Weights of a small transformer language model.
Size: 14 layers, width 192, 6 heads of 32, MLP 768 tanh GELU, vocabulary 4424, 7.92M parameters.
Architecture: untied embeddings, attention and MLP in parallel.
Training: a variant of Adam for these matrices, 132M tokens, 4026 steps.
MLP neurons of a small language model. Each row is named by its layer, matrix (up: input weights) and neuron, and shows model dimensions 16-111. Each number is 128 + 24 x the weight over its row's rms, rounded and kept within 0 to 255.
Before each neuron's rows, "fires in" lists the words (lower case) most often at its 100 highest values on Wikipedia text that the model never trained on; "fires on" lists the tokens most often at its 100 highest values on Wikipedia text that the model never trained on. A number after a token or word is its count.

fires in: "is" 53, "was" 19, "led" 9, "are" 7, "japanese" 7
fires on: " is" 53, " was" 19, " led" 9, " are" 7, " Japanese" 7
L8.up282 [127 158  99 147 164 116 142 144 132  96 157 126 157 119 149 131 153 139 118 110 142 102  91 108 152  80 146 127 131 126 124 124 154  94  81 124 101 166 140 135 152 116 108 153 110  92 125 110 126 154 161 117 123 155 148 127 168 119  66 139 121 105  90 104 138 121 107 166 117  85 144  81 125 143 135 175 156 145 131 122 125 115 122 139 129 173 107 133 131 107 145 132 120 115 112 101]

fires in: "but" 46, "and" 29, "until" 21
fires on: " but" 46, " and" 29, " until" 21
L8.up209 [ 86 105 129 108 172 124 160 113 134 126 122 137 172 162 111 136 133 116 113 101 167 151  92 116 142 116 141 143 147 141 137 135 133  99 115  80 141 159 124 143 147 134 102 178 119 151 124 132 122 171 161 109 132 128  80 149 152 130 165  77 113  76 103  94 113 133 124 175 105 121 130 112 117 136 139 130 135 162 136 119 146 138 106 175 126 149 125 141 139 114 107 125 179  92  97  88]

fires in: "time" 42, "place" 27
fires on: " time" 42, " place" 27, "ency" 8, "ially" 8, "oring" 6, " find" 4
L4.up166 [ 97 138 129 132  77 130 124 131  81 144 104 112 132 129 119 123 118 173 133 119 150 127 124 137 106 123  75 135 113 134 119 137 132  64 149 106  86 189 144 255 118 124 130  83 137  91 151  97 131 134 124 147 114 120  96  66 107 105 136 123 105 122 122 134 116 148 167 145 136 146 115 128 149  96 136 137 127 100 125 110 159 135 114 108 135 118 109 129 124 108 133 112 105 142 130 138]

fires in: "this" 56, "another" 9, "title" 4
fires on: " this" 42, " another" 9, " This" 8, "This" 6
L2.up488 [151 160 141 121 101 116 134 181 139 121  99 123 141 111 154 150 160 163 119 144 123 124 124 102 145 116 137 167 114 137 143 131 114 157 133 132 129 110 104 135 140 118 121 153 130 134 141 136 115 106 140 160 145 120 132 148 140 132  96 162 122 142 106 124 142  91 120 133 130 143 164 151 105  95  75 144 117 141 147 127 136 103  73  84 161 144 127 118 116 134 110 168 166 122 153 119]

fires in: "population" 15, "children" 13, "c" 9, "clyde" 5, "1999" 5, "deputy" 4
fires on: " population" 15, " children" 13, ".C" 9, "uty" 6, "de" 6, "99" 5
L6.up159 [135 108 133  94 176 115 144 116  99 137 113 108 107 150 125 120  96  64 115 128 127 105 128 109 147 126 127 118 142 125 125  99 101 112 164 113 122 106 134 143 132 124 107  63 107 149 141 102 120 136 116  89 128 106 148 182 140  97 111 123 149 135 160 124  93 128  91 122 145 158 153  83 102 162 116 117 139 111 128 125 156 134 135  74 126 132 155 151  94 161 100 146 104 127 138 102]

fires in: "of" 54, "new" 18, "world" 6
fires on: " of" 54, " New" 22, " World" 6
L9.up56 [124 143 126 103 113 163  77 191 123 158 126 128 122 108 150 115 150 171 132 127 149 126 141 116 150  75 109 144  81 123 116 138 106 125 141  98 118 143 105  87  81 125 107 178 181  98 149 126 127 144 155 159 123 144 118 124 175 119 118 142 137 113 103 107 167 119 130 120 114 181 138 101 100 112 109 127 160 147 133 158 104 133 114 108 153 143  85 123 121  80 142 131 152 139 156 144]

fires in: "s" 20, "kingdom" 13, "see" 11, "time" 8, "notes" 5, "much" 5
fires on: ".S" 21, " Kingdom" 13, " stand" 10, " Time" 8, " See" 6
L3.up145 [119 131 113 105 142 121 129 137 124 146 122 156 163 144 111 132 184 145 137 138 170 148 146 125 139 106 127 124 144 153 126 129 146 156 134 132 160 126 114 122 107  79 133 132 155 128  76 157 123 183 126 178 123 121 107 141 143 139 161 124 133 142 137  79 162 194 139 124 129 120 161 128 140 103 144 122 124 102 172 142 113 149 139 139 137 123 132 121 128 129 133 167 122 107  57 133]

fires in: "time" 48, "non" 11, "islamabad" 8, "full" 6, "woman" 4
fires on: " time" 48, " non" 12, " Islam" 8, " full" 6, " woman" 4
L4.up370 [148 144 158 105 107 141 119 114  96 159  99 121 133 131 112 156 141 188 173 106 151 123 132 124 123 115  94 117 150 130 100 136 135 103 146  84  95 160 137 240 122 118 103  34 135  99 106  96 127 133 130 153 114  99 110 111 127 107 142 134 133 123 140 114 132 150 163 109 118 136 122 144 194 108 145 126 126 105 127 120  91 135  96  59 127 130 100  94 113 137 131 151 106 133 131 134]

fires in: "years" 33, "statistics" 7, "year" 7, "reception" 6, "months" 6, "science" 4
fires on: " years" 33, "ept" 12, "istics" 9, "-year" 7, " months" 6, "ience" 5
L4.up676 [189 130 115 158  55 108 144  90 170  96 146 123 135 128 126  94 140 108  64 136 129 148 156 139 118 130 142 155 105 107 123 108 114  94 112 117 101 171 134  97 121 114 133 145 128 132  92 131 151 126 124 140 145 123 146  94 127 127 139 139 111 147  79 130 105 129 132 136 119  55 124 124 148 102 126 167 112 140 140 122  81 123 115 157 123 113  99 106 113 102 129 101 154 136 135 150]

fires in: "and" 39, "was" 17, "but" 13, "is" 11
fires on: " and" 39, " was" 17, " but" 16, " is" 12, " he" 4
L9.up163 [142 123 126 128 128 102 138 108  99 146 184 134 169 119 112 114 141 130 105 140 115 130  71 101 166 138 130 164 138 163  93 129 132 138 135  82  86 135 151 134 180 107 109 127 105 123  84 111  76 167  99 143 144 111 118 108 168 146 118 133 144 136 112 113 133 156 139 131 106 131 149 105 117 107 132 173 119 117 154  89 135 137 121 154 107 192 104 132 142 142 124 163 130 153 110  95]

fires in: "new" 16, "no" 14, "without" 13, "announced" 9, "added" 5, "directly" 4
fires on: " New" 21, " no" 16, " direct" 12, " qu" 12, " without" 11, " announced" 9
L2.up464 [166 176 124 150 123 113 103 146 109 129 183 132 111 126 101 128 147 115 129 166 157 128 107  67 160  92  82 153 156  83  98 118 121 105 105 104 130 129 126 127 109 127 114 155 147 107 140 121 119 149 114 170  88 140  93 147 155 123 137 147 126 121 134 135 147  86 105 133 128 110 126 130 106 151 157 149 171 139 144 160 129  91  94  86 145 153 122 172 132 116  89 112 150 179 162 159]

fires in: "but" 64, "front" 10
fires on: " but" 66, "ord" 13, " front" 10, "cent" 5
L3.up657 [172 119 103 118 122 130 128 122 115 144 123 140 146 136 112 152 176 145 109 139 168 127 128 128 134 109 129 122 130 172 116 133 124 104 107  98  97 114 139 132  74 107 104 132 125 121 145 142 127 141 137 126 122 122  82 133 130 154  71 119 126 116  93 109 178 123 128 121 123 126 102 135 131 137 115 115 121 104 167 127 112  32 118 141 134 115 112  70 128 121 170 136 134 166  32 101]

fires in: "all" 38, "who" 10, "joined" 10, "failure" 7, "failed" 7, "non" 7
fires on: " all" 46, " fail" 14, " who" 10, " joined" 10, " non" 8
L3.up356 [145 133 148 114 121 136 146 126 116 144 129 144 126 144 143  87 180 130 127 120 158 138 129 124 139 139 103 135 123 119 126 133 125 128 164 117 126 136 139 151  86 157 113 130 127 147 119 132 130 139 135 131 118 125 101 134 143 128 210 121 127 133 111  99 139 112 131 133 131 111 134 162 155  33 121 124 102 116 159 127 165 121 111 126 129 122 122 114 123 144 137 133 129 171  59 142]

fires in: "s" 21, "time" 10, "full" 9, "notes" 5, "dundee" 5, "female" 4
fires on: ".S" 22, "oy" 19, "und" 16, " time" 10, " full" 9, " Notes" 5
L3.up183 [198 157 164 146 128 139 124 100 116 147 104 139 103 137 130 161 159 128 126 109 181 131 130 127 121 128  86 138 126 162 106 132 104 128 172  80 140 139 129 156 146 149 114 123 107 107 107 132 110 153 101 137  99 140  73 134 134 147 135 124 125 133 101 112 131 147 143 131 128 131 165 111 143 133  99 123  82 162 161 131 104 160 130  87 142 133  94 140 126 167 125 132 123 159  80 116]

fires in: "he" 81, "under" 12
fires on: " He" 87, " under" 13
L4.up360 [ 12 106 132 136 103 130 132 139 114 138 120 134  56 156 109 116 114  99 154 108 120 115 130 130 154 109 100 150 122 129 110 118 131 151 184  98 105 124 148 214 132 123 125 125 140 133 102 106 130 135 150 141 109  97 131 126 133 139 139 111 126 123 118 134 124 151 155  90 144 131 113 136 161  90 135 130 149 107 134 139 127 141 114 115 149  70 121 106 135 127 143 138 107 137  96 112]

fires in: "place" 54, "period" 13, "taken" 7, "came" 5, "especially" 4
fires on: " place" 54, " period" 13, "hem" 7, " taken" 7, " came" 5, "pecially" 4
L6.up435 [226 135 169 131  71 137 111 121 142 127  77 144 154 147 149 126 153 155 137 122 171 137 121 131 120 101  69 121 136 123 143 147 132 106 128 114  93 133 122 151 127 139 112  94 120 113  81 122 116 135  90  87 125 151  97 138 114 111 147 115 100 122 105 132 121 150 139 148 128 124 107 123 197 134  71 122 111 177 134 132 115 131 142 145 139 115 104 123 121 128 157 137 163  65 137 127]

fires in: "born" 20, "time" 8, "hospital" 6, "platycerium" 6, "woman" 5, "hunting" 5
fires on: " born" 20, "ium" 18, "unt" 11, " time" 8, "ially" 7, "ospital" 6
L4.up635 [224 111 182  98  77 146 126 110 114 130 126 149 147 125 147  87 137 161 119 117 140 128 125 150 137 122  89 131 146 122 117 153 145 115 164 111 119 186 142 238  93 110 134 146 168  93 130  88 139 145 144 158 120 112 127 151 133  96 151 129 110 136 140 126 115 142 170 165 124  91 119 141 169  79 141 132 116 101 112 138  81 123 104  87 132 168 149 131 115 115 136 124 115 125 146 156]

fires in: "first" 30, "next" 11, "only" 11, "second" 7
fires on: " first" 30, " next" 11, " only" 11, " second" 9, "ear" 8, "ond" 7
L6.up474 [ 80 128 145 139 149 122 156 127 139 128 156 115 123  58 138 155 121 138 139 116  82 125 125 115 118 164 140 136 137 118 129 137 131 121 170 133 151 115 153 110 140 165 118 151 117 138 152  70 130 104 142  87 140 131 108 130 157 116 120 127 115 143 135 135  55  49 119  89 152 161 141 140 139 146 114 114 159 104 114 105 130  99 125 139 132 143 148 155 124 145 110 142 138 154 144 115]

fires in: "both" 24, "such" 23, "most" 22, "many" 6
fires on: " most" 26, " both" 24, " such" 23, " many" 6
L2.up506 [127 163  89 106 171 134 132 133 126 116 155 104 126 139 171 119 144 131 134  98 180 151  90 104 135 110 122 143 147 113 115 139 140 111 175 137  97 119 122 130 118 122 126 130 123 112 152 128  87 182 119 139 101 122 110 139 150 135 186 131 101 144 111 128 144 120 137 113 148 125 144 134 134 164 128 118 115 149 179 127 102  97 131 133 137 168 122 159 138 136  71 135 157 117  92 105]

fires in: "all" 28, "but" 22, "asset" 5, "assigned" 5, "association" 4
fires on: " all" 36, " ass" 29, " but" 23, " Song" 5, " under" 4
L3.up202 [140 131  94 122 135 145 117 138 110 180 128 141 142 157 113 137 172 142 119 158 151 150 127 124 139 115 102 132 132 173 121 140 130 127 140 102  97 137 122 151  92 115 110 128 134 155  95 142 115 159 130 160 113 105  82 145 150 160 214 116 127 130 129 111 162 137 133 129 135 109 154 114 151  64  78 113 162 149 146 127 186 153 108 119 140  94 112 101 136 138 163 159 113 176  34 118]

fires in: "while" 41, "many" 14, "most" 13, "only" 10
fires on: " while" 41, " most" 15, " many" 14, " only" 10, "ther" 4
L2.up629 [179 168 125 147 141 144 151 153 163 142 139  89 129 134 125 134 135 116  85 130 156 151 103  95 156 118 111 153 134 140 124 124 106 112 150 127 111 150  96 129 105 114 110 122 108 127 109 151  99 159 146 136 135 112 124 119 150 128 140 131  97 135 121  82 151 111 129 149 161  88  88 114 110 124 145  84 112 139 130 140 109 100  88 136 156 128 125 139 129 113 149 175 165 125 107 118]

fires in: "all" 34, "but" 17, "non" 11
fires on: " all" 42, " but" 17, " non" 12, " coll" 4, " co" 4
L3.up155 [137 132 112 135 136 140 132 139  95 137 125 131 126 147 140 147 141 135 106 100 202 138 124 134 134 124  74 129 129 195 142 138 105 101 165 106 106 129 144 163 101  92 123 125 109 132  98 141 136 144 118 109 109 124 121 136 137 127 138 121 128 134 129  83 122 127 141 124 133 109 145 149 143  81 145 134 157 145 135 125 190 165 104 126 135 131 123 116 126 134 194 109 132 168  70 138]

fires in: "under" 40, "female" 8, "ned" 6, "tedxiimkashipur" 4, "korean" 4, "wood" 4
fires on: " under" 50, "ED" 12, " female" 8, " wood" 7, " Kore" 4
L4.up155 [122 128 123 125 120 149 155 129 106 167 113 134 124 134 120 118 142 145 108 128 151 134 133 136 147 120 112 137 137 136 124 115 135 125 159 108  99 124 147 255 168 149 132 131 123 126 148 118 138 153 145 161 117 120 111 115 139 160 113 132 134 115 115 138 125 135 124 145 146 217 136 134 158 116 153 147 120 136 145 138 192 157 112  70 138 126 139 127 124 120 192 172  97 148 139 129]

fires in: "is" 17, "that" 17, "which" 11, "was" 7, "it" 7
fires on: " is" 17, " that" 17, " which" 11, " an" 7, " where" 7, " was" 7
L9.up448 [153 100 122 138 131 124 148  74 145 119 128 123 112 107 101 171 147 136 148 154 133 143  77 103 148 115 127 123 158 119 135 139 127 108 147 126 102 149 137 151 161 120 124 142 132  97 147  96 113 111 121 117 112 112 137 139 141 164 118 137 141 140 117  96 149  98 114 186 130 111 138  87 115 161 143 153  73 107 125 131 130 113 119 119 134 144 127 170  89 119 137 171 156 143 113  78]